Weights of a small GPT-style language model, trained from scratch on English Wikipedia: vocabulary 8192.
MLP neurons of a small language model. Each row is named by its layer, matrix (up: input weights; down: output weights) and neuron, and shows model dimensions 48-175. Each number is 128 + 32 x the weight over its row's rms, rounded and kept within 0 to 255.
After each neuron's rows, "fires after" lists the tokens most often just before its 100 highest values on Wikipedia text that the model never trained on.

L3.up743 [119 110 125 142 116 164 121 121 138 153  75 117 159 131  69 167 151 109 110 119 140 144 102 127 106 102 136 107 184  99  90 171 143 158 118 110 105 158 109  90 102 124 121  83 163  63 134 160 160 157 107 161 111 147 130 124 120 223 138 103 157 111 167 139 182 144 119 130  91 126 152 141 124 122 194 133 117 127 158 110 168 140 178 130 136 134  91 198 121 180 141 143 102 149  99  91 116 145 127 196  91 190 188  99  94  60 163 181 145 101  87 148 172 132 148 187 185  92  81 168  92 121  90 137 123 146 134 163]
L3.down743 [171 181  91 140 108 137 173 119 164 146 102 160 135 178 192  72  97 153  89 207 114 117 140  96  97 147 110 136 119  95 128 143 128 131 123 170 163 117 112 140 191 138 113 136 124 126 171 155 124  94 121 138 108 108 135 111 171 121 143  92 154 117 150  40 109 145 170 119  85 164 142 184 132 112 113  46  81 103 186 108 186  92  92 115 118 108 165  93 162 161  68 207 124 119 117 103 103 141 136 143 145  97  88 105 147 114 119 133 164 158 132 135 183  87  83 127 144 110 103  47  79 163  89  68 155 168 157 130]
fires after: "1", "0", "3", "5", "4"

L3.up622 [112 112 154 187 101 127  75 178  66 134 198  97 148 184 108 132 104 141 128 162 120 125 143 113 138 124 160  79 124 122 143 130  40 110 135 167 104 148 159 168  93 217 144  94  98 136 113 163  94 108 164 135 110 118 132 151 141 140  97  94 144 107 128 127 127 125  98  99 118 104 132 157 143  92  76 120 154 162 166 135 157 118 120 102 135 173 145 168 138 166 122 167 138 126 202 128 129  84  66 111 161 175 147 128 122 138 104 124  81 114 155 180  43 173 190 134 152 194 179 108 135 128 109 133 150 115 166 132]
L3.down622 [ 90 169  86 121 160 122 116 138 115 170 151 156 159 142 110 114 145 161 122 174  72 185 175 166  90 103 109 157  74 110 125 158 155 156 100 122 134 141 144 159 150  80 140  87 174 172 156 109 136 137 110 133 154  82 148 169 203  84 169 193 136 160 155 132 120  87 182 126 106 108  64 130 131  70 133 131 169 143  94 134  99 123 116 119 136 107  98 123 106 106 121 138 121 136 153  88  65 126  96 156 153  89 160 159  87 184 118 119 124 102  94 109 177 119 165 114  85  67  99 105  98 130 123 155 150 105 126 134]
fires after: ",", " of", " ", " Main"

L3.up803 [ 85  92  83 168  80 182 136 153 145 131 199 143 229 106 110 166 185 147 131 150 110  83 138 113 127 104 113  99 128 134 136 127 128 113 134 104 104 114 120 158 171 148 109 108 174 170 149 146  65 112 134 134  61 101 133 163 146 118 133 170 162 137 109  85 132 153 195 112 147 123 112 112 133  39 134  75 121  58 134 114 124 138  74  97 159  76 102 165 121 145 136 133 145 110 120  69 104 129 117 153 140 113 144  64 148 155 144  97 119 173 109 106 150 175 149 120 117 137 115 126 130 119  96  87 171 152 104  75]
L3.down803 [ 79 111 110 111 125 155 169  89 101 146  88  96 192 237 107 115 174 141 105 179 127 103 169 154  78  98 145 162 119 148 187 151 159 148 101 118  76 156 110 193 143 133 168 160 145  84 175 105  94  69 160 106 136 138 151 118 119  88 178  72 128 132  98 130  96 119 112 187  62 111 126 116 133 169 132 169  79 116  88 103 148 149 133 157 161 155 136 152 102  83 151 124 161 167 127 166 112 122 110 187 121  96 147 175 168 132  99 109  97 100 111 152 133  85  94 114 161  98 124  81  92 185 168 199 173 132 129  95]
fires after: " =", " of", "al", " Al", " city"

L3.up761 [146 112  71 143  93 140 145 127 122 133 105 164 145  92  91 138 189 121 106 160 164 122 152 110 105 130 157 134 118 156 140 149 120 130 111  74 139 138 164 214 114  75 132 132  71 160 149 130 132 143  89 185 139 149 134 121  82  99  55 123 111 162 109 144 152 178 158 111 114 136 199 123 147 133 112 125 102 140 102 150 158 163 116 126 160  46 108 111 124 145 146 146  33 120  91 165 182 151 151 160 153 101 128 129  92 129 139 132 187 137  72 141 115  80 116 198 116 152 171  65 102 155  99 159  92 115 172 124]
L3.down761 [193 170  77 141 112 194 181 141 147 148 109 126 107  79 113 143 123  87  86 172 119  95 146 131 151 113 105 159 189 177 179 105  98 115 134 132 129 117 143 132  99  92 165  79 184 111 136  81 194 109  95  90 122  84 106 171 137 126 107 112 160 126  75 159 132  79 132 135 100 147  87 117 171 114 172 126 111 170 131 113 190 102 135 126  68 126  97 128 121  99  87 107 107 113  49 104 140 105 172 217 161 133 172 110 127 129 117 107 162 171 129 102 126 105  87 108 153 155 152 148 150 140 114 164 129 156 148 153]
fires after: "1", "9", "0", " U", " O", " Bo"

L3.up757 [178 162 139 122 111 154 106 158 123  93 175 163 121 142 104 120 175 180 138 119 110  82 108 129 135 147 122 118 175 132 128 149 102 117  61 119 136 128 136 155 160 149 143  96 202 168 164  80  75 101 159  92  78 107  77 135 174  73 160 169  77 191 129 100 123 146 145 152 120  96 115 122 146 130 146  86  67 156 126  74 136 124 164 130 161  80 105 133 123 108 113 165  64 136 122 148 141 114 119 133 104 154  94 103  72 132 123 134  96 158 120 148 151 151 207 139 153 144 116 137  75 115 144 165 124 148 112 140]
L3.down757 [119 108 112 108 168 163 155 110 158  95 119  94 121  89 106 119 146 157 122 138 151  31 115  97 126  56 201 114 160  78 164 123  97 128 104  77 143 126 145  90 143 178 148  62 124 129 119 122 138 137 116 107 158 141 164 130 146  97  92 161  83 160 111 131 140 185 144  85  69 128 160 114 183  59 174 106 129 160  97 132 111 147 169 172 153 149 168 158 145 128 126 119  77 116 153 185  87 129 136 147 105 155 188 157 148  96 146  68 109 122 109  76 154 158 131 117 108 134  92 144  82 108 138 106 148 126 212 118]
fires after: " ", " In", " in", "In", " from", "1"

L3.up228 [136 171 143 180  81  57 173  75 176 119 135 119 130  63 149 166  93 132 122 161 109 107 133 116 136  83 133 105 156 181  89 178 145 119 156 117  99 138 115  68 149 108  87 134  80 121  95 185 127  61 146  87 127 124 142 153  85 182 128  67 102 162 102 158 159 115 155 101  80 135 133 127 162  96 124  98 129  85 100 131 122 171 194  76  68 170 110 114 123 103 116 100 130 144 161 126 175 192 132 200 140  90 157 114 122  69 101 146 154 194  99 118  95 122 103 173  58 125 160 117 134 108 131  59 132 127 119 145]
L3.down228 [ 81 115 130 145 133 129 113 138 126 175 198 137 130  86 135 128 122 120 151 134  96 151  97 129 112 124 133 110 123 119 128 136 158 165 110  75 142 133  99 139  84 183 153 133 228 114 116 164 143 114  72 179 145 141  89 147 155 133 159 162 153 154 113 127 175 140  73 179 105  88 113 124  59 156 116 105 142 134 139 179 122 110 132 129 145 138  91 119 141 129 112 153 113 192 186 175 116 113 108 138 159 150  67  99 174 195  91  96 159 131 146 171 185 109 118 166 113 143 110 109 204 143 120 113 122 157 123 120]
fires after: "3", "2", "1", " ", "7", "5"

L3.up597 [ 96  81 106 109 104 116 104  99  96 104 224  52  88  96 166  86 120 122 158 128 120  96 123 156 121 135 143 134 118 131  99 145 157  60 148 159 105 123 120 154 148 128 121 133 167  93  86 140 145 162 152 130 135 111  99 120 173  87 159 150 142 143 155 101 127 111 150 124 154 189 102 141 117 114 106  79 111 102 135 133 119 197 125  78  63  71 110 146 201 137  97 101 113 181 108 135  89 155 127 153 135 129 134 135 137 119  78 178 147  69 176 161 136 115 153 117 114 162  60 126 145 115  64 105 113 159 161 181]
L3.down597 [124 168 158  87 134 163  69 157 106 107 113 225 147 179 148 128 120  38 179 102 160 142 156 136 114 155 190  96 154 121 158 145 156 177 127 180 143 167 138  82 143 115 123  98 111 149 100 117 103 152 110 106  82 150 145 136 124 149  86 127 143  95 137 179 159 128  97 164 131 103 108 118  95 156 176  53 125 161  99 111 114 147 126 130 150 218 168 148 193 120 114 138 137 119  81 122  65 153 170 119  89  87  77 154 132 146 141 135 147 188 157 138 152  94 157 134  59 180 158 115 125 121 135 141 104 119 122 127]
fires after: "1", " at", "'", "2", "-", " "

L3.up739 [135 154 117 106 136  90 118 129 133 159 167  65 147 111 175 133  97 133 144 160 186 121 136 142  74 142 145 107 139 151 137 160 128  88 110  59 127 170  73 160 126  77 124 103 109 121 156 140 184 122 100 141 180 185  94 159 151 109 118 149  59 129 152 154 196 123  93 119  88 173  96 180 162  98 136  46  68 109 130 108 180  96 132 109 169  65 156 159 169  93 160 141 117 174  79 153 105 137 122 212 143 130  70 148  84  91 166 134 141 104  83  60 142 119 154 118 125  96 149 161  85 152 140 118 189 111 116 106]
L3.down739 [167 142 131 127 109 116  25 197 133 209 100 158  93 110 123 129 193 111 184 186  94 119 114  85 105 117 165 141 155 121 185  65 115 144  81 130 116  96 127 139 144 110 119 135 164 116 165 143 146 127 141 139 141 152 106 109 117 154 110  82 102 123  46 127 130  96 103 139 151  65 148 175 114  51 115 158  94 168  49  60 115 104 167 127 110 147 137 124  57 147 114 173 111 100 136 125  67 127 132 124  82 117 105 101 142 142 145  93 133 150 165 123 131 186 118 147 128 110 124 107 102  79 170 149 148 118 130 176]
fires after: " ", " W", " Z", " G"

L3.up847 [143  75 194 120 126 167 228 115 136  79  97 158 161 165 102 110 117 172 124 166 148 107 143 112  99  57 139 141 100 133  92 196 156 135 141  91 136 120 102  90 115 163  74 106 111 116 160 161 115 152 123 148 120 110 182 213  75 145 109 110 141  98  73 131 134 179  59 109 113 164 125  95  81 137  82 179 107 135 104 109 146 144  98 185 147 130 177 138 163 142  92 196  64 130 177 130 102 146 170 116  98 113  64 109 167 108 104 135 139 136 103  70  78 102 114 128 130 133 106 117 123 153  93 179 150 147 141 122]
L3.down847 [132 158 123 133 126 156 110 130 159 197 149 149 175 113 178 179 139 119 111 125 113 139 142 175 158 198 116 160 123 129 105  87 129 130 119 141 127  71 109 117  78  57 136 105 119 148 127 128 132 154 150 163 137 134 181  96 134 176 126 120 185 127 142 125 113 154  87 152 102  74 130 153 105 139 110 172 130 145 118 143 160  57 153 131 103 168  81  68  62  64 173 158 149 162  85 142 120 108 134 137 138  99 130 118 129 165 191  97 111 159  78 150 204 115 154  59 120 100 109  95 167 117 158  66  89 102 123  91]
fires after: " |", ",", " "

L3.up882 [169 105  93  98 124 149 127 133 104  83 132 206 185 156 108 114  88 155 104 172 123 126 113 146 104  72 135 192 170 127 109 125 131 161 134 161  68 143 105 149 138 178 132 128 124  58 127 154 121 165 112 109 129 149  96 145 153 118 106  92 153 103 144 150 195 132 113 127 159  98 160  99 106  59 140 128 183  94 128 151 117 104  62 157 147 147 151 116 181 118 125 160 152 176 179  73  97  94 162 120 144 136  86 124 148 132 123 111  49 124 117  73 157 134 142 107 113  97 112  72 126 172 144 118 122  95 125  99]
L3.down882 [113 149 139 114 101 156 139 118 137 115 149  87 114 176 154 130 134 138 146 110  63 103 125 163 124 136 153 132 117 156 100 108 108 108  81 188 138  93 140 166  97 132 141  73 137 178  70  56 123 184  80 137 147 154 149  89 137  65 115 154 201 184 112 118 112 133 134 174  55  69 170  99  84 113 141 139 116 180  80 103 120  94 102 176 105 128 117 126 126 121 159 189 169 112 142 131 110 118  71 143 143 138 129 111 151 140  94 117 119 196 138 154 127 163 109 113 155 139 184 102 168 149 129 123 121 113 125 104]
fires after: " |", " of", ",", " at"

L3.up397 [134 127  69 143 107 125 139 147 170 113 132  88 129 174  92 146  71 124 120 119  89  88  93 135 128 113 160 116 109 142 182 195 151 129 162 125  91  93 119  80 212 112 150 133  74  91 101  82 128 122 118 135 105 130 110 143 115 136 113 131  87 110 127 135 140 136 136 130 102  34  83 114 145  78  74  63  74 197  93 132 214  92 136 125 116 164 194  90 168 135  81 114 126 168  81  56 138 160 132 156 148  79 138 112  69 152 166 163 155 187 186 145 111 139 127 113 113 131 132  95 151 131  82 210 133  97 112 142]
L3.down397 [186  86 171 127 123 140 131 104 143 148 165 234 128 228 126 143 138 105 142 151  97 177 104 108 126 175 151  95 134  66 147 137 101 218  94  63  83 154 131 150 160 160 116 155 106 174 141 181 182 109  86 115 138 126 147  63 102 179 165 112  91 161  89 103 113 119 167 150 132 165  81  75 115  98 138 110 157 153 117  81  83 119 141 168 133 174 132  66 146 136 138 110  98 147 151 100 116 163 112 123 105 131  71  82 137 115  80 123  91 127  92 144  69 105 148 145 143 162 124 173 147 171 129 109 141 169 116 136]
fires after: " ", "2", "1"

L3.up730 [168 211 142 133  98 121 157 126 114 120 121 154 115 163  98 187  85 203 143 101 107 128 125  98 164  94 148 126 169 115 108 107 130  89  79 209 141 106 125  98  85 123 102 137 188 104 138 136 122 108 139  77 110 158 132 121 130 120 156  97 159 120 138 116  92 112 131 102 163 137 170 121 127 108 174 121 200 106 112 170 100  97 178  93 178 143 112  92 149 112 169 156 137 148  78 110 138 126 221 149 138 123 185 128 153  92 125 146 122 112 141 132 117 102 122  97 130 162 129 136  87 185 146 135 132 141 101  80]
L3.down730 [132  83 141 114 175 141  97 122 114  96 119 122  86 142 151 115 140 197 148 170 131  67 162 111 112 174 162 114 136 206 138 110 160 153 148 146 115 116 121  68  82 143  96  91 184 116  92  94 149 148 113 137  85  72 109 150 166 173  76  80 148 171  88  96 146 128 109 138 149 197 130 146 109 137 152 195 149 207 150 131 106 152 153 126 172  96 108 122 101 116 161 129  98 143 142 126 111  91 134 168 114 135 112 144 140 174 136 106 100 126  44 127 160  69  92  99  78 148 182 128 179 125 102 110 143  68 121 137]
fires after: " |", "|", "-", " "

L3.up561 [105  48 154 147 179 173 140 120 121 108 133 113 101 142 133 138 159 148 152  91 120 213 108 140 132 112  93 138 234 141 106 134 183  96 143  82  99  67 160 160 153 123 128 108 111  96 156 130 159 127 145 123 116 120  78  49 118 103  67 157 157 132 148 139 129 179 105  97 169 105 110 172  47  92 117 129 125 121 112 130 105 122 211 134 115 166 138 112 199 130 166 135 126 145  90 119 110 153  90 165  99 130 180 135 110 145 133  84  87  82 119 152 150 169 128 163 148 100 172 154 119 180  70 105 116 124 129 161]
L3.down561 [107 189 128 137 154 112 109  94 148 122 124 194 188 150 142 151 142  88  96 105 128 143 159 202 141 138 121 142  99 116 152 109 127 114 176 148 144 160  86 104 137 119  99  69 100 157 119 150 144 109  92 142 116  87 119 171  96 135 169 156 172 108 165  81 154  88  94 123 130 138 138 110 145 161 159 120 119 177  72 136 168 129 160 106 107 149 196 134 102 135 122 166  88  69 108 116 134 115 159 141 154 131 129 170  91 201 134  90 138 167 155 104 130  97 113  76 120 108 107 113 138  74 135 117 145 193 137  73]
fires after: " the", " The", " ", " of", " in"

L3.up616 [125 135 144 119 175 147 102 121 119 115 137 142 169 169 150 168 160 139 122 131 133 144 134 117 130 181 137  69 171 121 175 121 124  83 189  87 124 108 167 110  91 156 123 109 118 142 133 134  84  71 163 169 124 177  68 141  65  82  76 125 127 120  88 155 135 160 141 168 115 120 105  74 100 103  97  70 138 100 180 130 149 212 109  94 149 114 159 117 144 113 152  89 111 126 113 172 140 108 119 134 176 108 155 126 102  42 188  87 146 121 121 117 103 151 104 143  80 139 174 103 137 103 132 123 168  93 198  98]
L3.down616 [147  73 131 118 124 142  98 102  82 101 109 146 115 156  59 171 101 132 141 151 142  64 131 166 175 176 142 159 117 160 131 124 117 178 132  94 158 127 203 129 111 111  89 103  99 135 140 168  87 195 146  84 114 184 176 177 116  73 179 153 121  93 129  86  98 109 157  66  63 145 146 122 129 139 123 142 147  69 135 157 186  75  81 119  81 122 155 164 122  96  90  63 102 100 147 125 119  98 136 104 164  95  88 114 125 104 180 143 109 124 102 146 112  96 131 158 130 114  99 127 190 118  56 134 115 109 126 104]
fires after: " ", " re", " a", " un", " De"

L3.up400 [165  98 131  96  83 114  94  89  74 102 167 135 179 140 123 143 173 130 143  89 106 163  75 134 137 191 129  80 145 133 116 174 112 137 191 129 116  54 162 141 132 154 121 137  70 192  83 153  93 108 123 129  66 103  68 145 162 136 123 110 139  93 113 123 171 107 151  84 132 146 155 160 135 151 164 148 142 132 125 145 114  96 130 133 132 166 107 137 133 142 132 146 120 131 166 113 138 118 118 114  74 146 152 132 168 157 167 185 116 144  58 196 179 104 105 150 150 177 191 121 165  96 169 155 140 226  90 141]
L3.down400 [138 102  98 155 122 107 165 161 139 140 115 178 115 100 171 128 155 148 148 137 115 129 149 165 129  97  51 128 110 171 168 179 168 100 159 101 163 134  71 148 140  88 120  73 173 142 110  99  94 139 134 126 134 109  93 146 118 135 133 197 132 173  86 116 142 194 137  80  90 121 121 130  65 104 120 193 114 148 167 117 117 164 152 120 115  87 112 110 148 174 142 114 166 137 142 148 220 126 118 160 158 109 167 136 138 124 133 130  56 158 139 118 186  78  69 126 113 128 155 125 144 148 149 122  62  70 154 143]
fires after: "2", "5", "3", "0", "9", "8"

L3.up843 [194 133 119 110 135  92 131 163  92 165 182 107 104 189 129 132 175 147 175 130  74 102 204 118 114 124 130  94 138 110 141  67 171 105  79 148 125 104 152  91 117 166 128  85 160 130 120 168 177 154  97 133 121  65 119 149 100 146  92 131 176 111 156 150  52 107 147 133  74 145 187 111 142 106  98 129 176 132  85 155 126 102 129  59 127  91 125 188 102  96  63 118 144  85  90 102  92 122 119 143 112 161 173 135 165 125  95  97 143  66  93 126 189 131 116 105  95 159 186 156 124 178 155  80 108 112 121  85]
L3.down843 [ 65  97 132 179  66 175 150 150  39 144 128  62 131 165 107 101 162 153 148  72 149 144 161 115 155 119 105 136 124 121  74 137 103 108  96 108 116 125 131 129 147 156 175 193 113 154 130 144 137 143  85 140  88 122  88 109 168 117 119 131  82 158  80 125 110 131 119 147  43  98 155 133 117  95 106 128 194 165 174  98 143 125 128  57 155 121 163  69  79  99 123 150 145  52 143 120 119 139 142 125 159 164  67  90  54 158 156 194 152 144 165  75 180 136  79 160  75 128 181 127 188 204 100 101 128 127 120 124]
fires after: "0", "5", "2", "9"

L3.up193 [ 87 131 156 120 143 123 113 103 121 159 145 129  97 126 173 102  46 142 191 131 125 125 115  58 127  88 127  69 171  93  79 110 212 180 125  98  85 134 133 107 142 141 131 142 183 124 120 133 162  99 110 113 155 147 123 135 122 127 136 121 160 135 146 156 125  92  77 136  97 127  58 128 135 134 127 108 168 177 160  83  84 119  74  97 129 101 207 128 166  88 152 132 166 163 172 194 103 103 107 152  99  99 120 191 118 160 114  86  72 145 110 171  63  67 110 154 159 138 100 152  79 140 146 176 157 120 132 102]
L3.down193 [169 105 188 122 133 104 109 156 141 108 136 147 188 132 115 123 178 105 155  75 181 156 154 139 104 135 119 152  98 141 113 132 136 140 124 195 161 149 113 176 127 187 140 216  91 175  90 163  98 115 141 126 156  79 167 185  57 151 187 121 167 138 137  57  79 117 128 177 153 152 143 119 130 139  60 135 146 120 154 138 135  92  77 127 131 108  83  93 132 127 102 223 131 193  63 121 150 160 167  76 150 102 129 119 105 157 172  95  79 168 123 136 151 157 130  93 126 137 166 123 150 122  70  81 145 141 125 168]
fires after: " the", " a", " an", "s", " Japanese"

L3.up401 [130 148 101 133  75 103 143 101 120 107 180 165  76 111  89 177 122 120 147  99 161 115 131  82 145  43  96  95 151 112 174 186 136 126 102 144 137 129 124 167 181 122 140 108 111 119 131 115 138 119 145 127 174  88 133 159  73  73 222  58 174 104 138 140 147  81 142 211 111 130 144 108 133 115 167 104  79 106  78 108 153 122 189  85 135 118 152  79 178 101 100 121 119 141  94 115 140 124  84 181 151 134  99 116 129 173 122 105 185 149 115 173 137 112 161 106  64 107  76 110 135 113  90  99  99  84  45 141]
L3.down401 [ 65 144 133 132  99 164 145  98 155 192 141 154 146 139 129 155 104 151 159 130 158 117 118 121  67 122 151 136 109 131 105 152  52 132 125 179 131  60 132 178  59 151 103 106  76 112 140 136 110 109 165 144 180 170 149 113 143 191 122 144 112 118 107 172  70 103 115 124 164 108 120 166  95 118 117 165 141 115 144  88 141 136 186 117 139 130 183 131  72  55 103 153 104 121 127 156 178 112 123 106 127 134 128 124  88 187 127 130 130 103  72 197  82 151 183  94 121 138 167 106 127  94  54 141  82  64 122  90]
fires after: " ", "e", "T", " \""

L3.up830 [103 124 162  82 130  78 127  95 136 125 154  81 158  64 113 124 176 102 159 165  96 133  69  92  99  91 158 144  84 135 122 140 131  98 115  95 153 149 172  77 147 140 155  93  99 202 110 103 158 171 129 121 134  93 114 113  94 162  92 106 114 169 126 126 132  95 143 156  96  88 159 176 127 108 111  84 153 120 134 121 120  95 158  44 108 173 205 131 133 159 172 125 100 174 133 188 109 100 162 105 105 150 153 113 102 149 156 145 188 154 172 113 114 108  96  85 115 206 160 105 159  72 176 156 123 129 151  84]
L3.down830 [ 96 109 114 119  72 110  85  49 115 160 152  91 125 201 144 119  98 137 157  99 124 157 146  88 137 211 149 155 166 144 118 136  61 139 105  84  75  87 115 185 107 192 120 156 156 173  93 147  92 142 105 192 146 147 135 143 131 141  81 137 144 135 162 162  83 142  72 143  85  81 142 122 131 188 164 182 152 168 142  66 133 108 117 157 158 119 144 116 149 178  94 160 103  82 112 113 182 141 143 106 127 181 139 118 119 165 182  97 156 135 140 147 154 161  81 145 104 152  67 122 127 179 162 127 106  88 109 114]
fires after: " |", "1", " ", "3", "2", "5"

L3.up254 [142 127 112 146  81 130 128 150 141 112 120 148 137 140 114 177 122 126 162 136 150 151 191 167 151 139 174 138 127 121 177 140 153  96  94  70 169 170 140 154 149 102 110 156 101 142 117 158 168  49 104 117 146 133 124 185 139 125  35  93 115 157 150 110  96 123  54 165 156 110  83 136 178  57 162 120 112 128 130 173 140 125 100 128 137 132 131 132 131  76 150  63 129 133 143  91  80 124 128  94  86 170 127 130 168  65 104 111  55  78  72 151 105 110 120 139 111 162 124 100 145 135 100 145 148 112 121 189]
L3.down254 [132 159  90 144 164 124 114 125 105 144 104 148  94  96 156  64 144 155 130 181 106 108  78  97  81 112  97 154 179 166 113  81 123  76 155 154 106 111 159 150  97 110 147 197 190  98  89 102 153 140 169 120  75 112  90 113 125 120 118 155  92 135 142  97 176 148  89 103 178 123  82 144 162 112 121 178 142  75 172  37 143  70 160 101 120 147 122 183 140 171 125 120 162  89 148 136  59 165 166 201 129 105 111 171 164 137 132 116 145 175 184 138  45 101 140 156 150  96 148 147 128 176  77 100 131 133 176 145]
fires after: "5", "0", "9", " Ab", "7", "1"

L3.up747 [204 116 166 171 140 176 145 120 104  93 169  61 144  96 158 100 112 155 121 116  94 122 114 142 108 199 160 142 177 115  94 184 154  94 198 112 108 160 120  97 153 201 166 108 108 145 129 126 130 115  80 139 109 112 117 138 133  84 101 132 125 172 111 128  87 117  65 102  73 143 142  99 130 134 133 106 152 132 110 118 125 155 112 143 125 140 132 159 101 183  76  93 101 131  84 188 135 120 120 124 116 110 135 171 141 153 108 157 102 194 116  95  80 173 143 133 120 119 123 126 131 119 134 198 135 123 146 123]
L3.down747 [126 131 105 106 122 137  83 133 109 143 102 148 122  96 155 113 156 102 190 105 148 104 120 156 145 112 111 142 155 106 112 164 138 111 149 140 159 109 153 171 170  83  89 136  96 152 133 162 101 189 139 112 161 160 181 127 164  92 145 166 133 164 151 108 153 151 119  68 110  98  72 133  84 139 133 142 169 110 180 103  48 106  56  76 156 153 136  66 127 149 150 184 142 155 123 157 126 127 173  58 110  96 132  99 164 164 112 119 133 113  99 194  87 108  96 143 119 121  98  97 192 129 112 111 109 128 107  75]
fires after: " ", "1", "s"

L3.up708 [127 130 187 184  66 179  85 173 118 137 125 108 141 167 148  96 143 131 139 116 102 171 183  85 173 135 119 158 180 124 186 165 138 107 141 138 138  99  90 142  92 136  89  63 132 102 150 183 156  81 150 163 121 134 125 112 131  28 120  96  87 130 148 119 153 127 146 105 157  81 101  71 121  86 127 138 113 164 114 138 116 190 163 105  87 131 119 101  70 172 121 151 137 137 121 125 149 115 121 107 171 117 111 135 115 133  92 203 161 180 152 107  57  90 135 156 133 149 150 140 173 114  46 166 137 161  74 129]
L3.down708 [123 153  59 177 133 162 118  48 144 136 112 114 156  94  81 157  96 121 106 124 163  81 170 103 102 128 168 105 160 140 128 134 128 160 185 184 120 137 138 119  88  91 119  65 152 117 191 158  57 110 175 230 125 169 117 169 133 129 147 140 132 136 165 134 128  97 150 164  78 108 113 126  99 149 134 121 108 153 105 170  31 137 157 166 101 213 124  58 102 125  98 118 106 103 127 109 146  68 136 190 122 117 145  84 153 142 101  50 177 130 143 186 106 143 138 152 146 157 147  95 181 119 124  93 139 108 157 146]
fires after: " ", "-", "o", "th"

L3.up541 [143 132 134 102  84 162  57  77 157 103 172 156  90 153 165  95 150 130 119 129 129 141  80 180 119 107 168 149 139  72 146 151 162 161 105 118 114 174  75 135 148  98 142 129 148 211 152  86 161 157 102 145  95 193  38 134 101  84  82 112 155 167 126 160 151 132 129 127 134 124 148 103 168 100 146  80 120 165 181 176 156 159 133 102 136  61 178 176 169 124 119 113 150  91 125  89 159 129 100 205 121 146 105 116  78 180  96 131  92 169  71  66  73  52 131  97 129 114 103 134  82 142 130 116 127  87 129  77]
L3.down541 [103 143 155 105 108 133 130 142 102 117 112 138 134 153 137  83 119 159 135 152 152 111 165  97  85 122 108 112  87 116 193 168 140  93 109 118 114 122 162 135 107 122 108 133 113 125 154  89 196 147  93  64 116 174 113 167 119 103 156 128 107  62 119 161 133 151 155 136  91  84 142 108  96 111 117 120  87 129 110  76 162  99 105 147 150 152  63 118 115 173 104 139 140 157 159 197 134 123 154 138 207 175  85  73 102 191 160 145 159 105 138 134 142 156 165 143 140 133 151 125 109 139 144 126 159  89 152 146]
fires after: " ", ")", " ISBN", " father"

L3.up333 [103 115 116 135 159 143  89 156  93 122  82  74 133 144 133 162 126 161 112 140 111 119 140 145 250 139 127 151 133 121 157 167 153 164 103 119  92  78 133 148 149 169 114 184  94 125 157 145 108  65 111 178 126 125 142 138  53  79 100  56 106 140 156 119 107 145 150 127 135  87 157  64 159 126 109 125 135 104  80 114 108 140 187  98 175 165 133 120 140 131 136 182  55 146 132  99  86 150 112 126  81  98 125 130 119 123 108 136 164 177 103 161 166 126 158 148  84  98  84 131  84 107 105 116 174 134 118 103]
L3.down333 [167 196  82 138 131 108  97 120 116 120 160 134 150 139 108 140  87 163 112 130 176 143  66 106 104  74 114 181 153 109 156 111 104 129  75 137  96  79 165 120 113 104 103 108 130 104 119 113 183 118 146 122 142 167 177 106 187 194 135 184  87 163 129 153 113 197 158 135 151 154 107 119 187 159 197 167 155 105  93 146 138  87  95 195 118  99 142 179  82 116 104  97 131 123 110 103 156 126 207  85 178 159 169  76 124  64  73 169 148 110 105  83 117 146 206 118 119 133  96  65 144 125 165 195 128 120 135  96]
fires after: ",", " in", " of", " at", " from", " to"

L3.up613 [177 168 103 133  76 120 108  97 114 112 133 128 144 201  81 125 159 175 175 110 143 117 157 176 102 139 124  84 109 127 112 138 119 133 100 137 122 147 137 141 150 134 135 102 163 169 194 107 168  82 151 150  85 113 151 146 165 149 153 179 135 182 170 154 151 132 153 122  97 144 145 129 158 217 101  90  94 111  97 157  88 144 146  47 124 105 168 121 109 180 153 138 128 118  78 111 154 151  82 145  97 144  70 151 117 132 128 110 163 181 159 102 145 133 118  89 107 140  97 199 173 148 178 164 176 105 135  94]
L3.down613 [113 121 137 106 133 134 142 125 128 162 148 155  41 133 165 111 140 137 144 132 150 130  81  94 106 137 116 146  90 120 173 152 103 110 185 180 130 192 134 147 110 154  68 133  37  80 135 120 128  98 106 144  91 105 173 143  62 134  82 160 112  75  69 136 142 124  84 113  69  99 113 121 133 117 125 204 211 132 166 105 163 141 163 145 100 141 107 153  75 138 130  87 120 164 178 142 148 113 130 168 140 209 142  65 168  93 131 158 177 135 111 173 104  79 135  93  85  85 165  90 165 124 183  91 150 171 125 192]
fires after: " |", "|", " "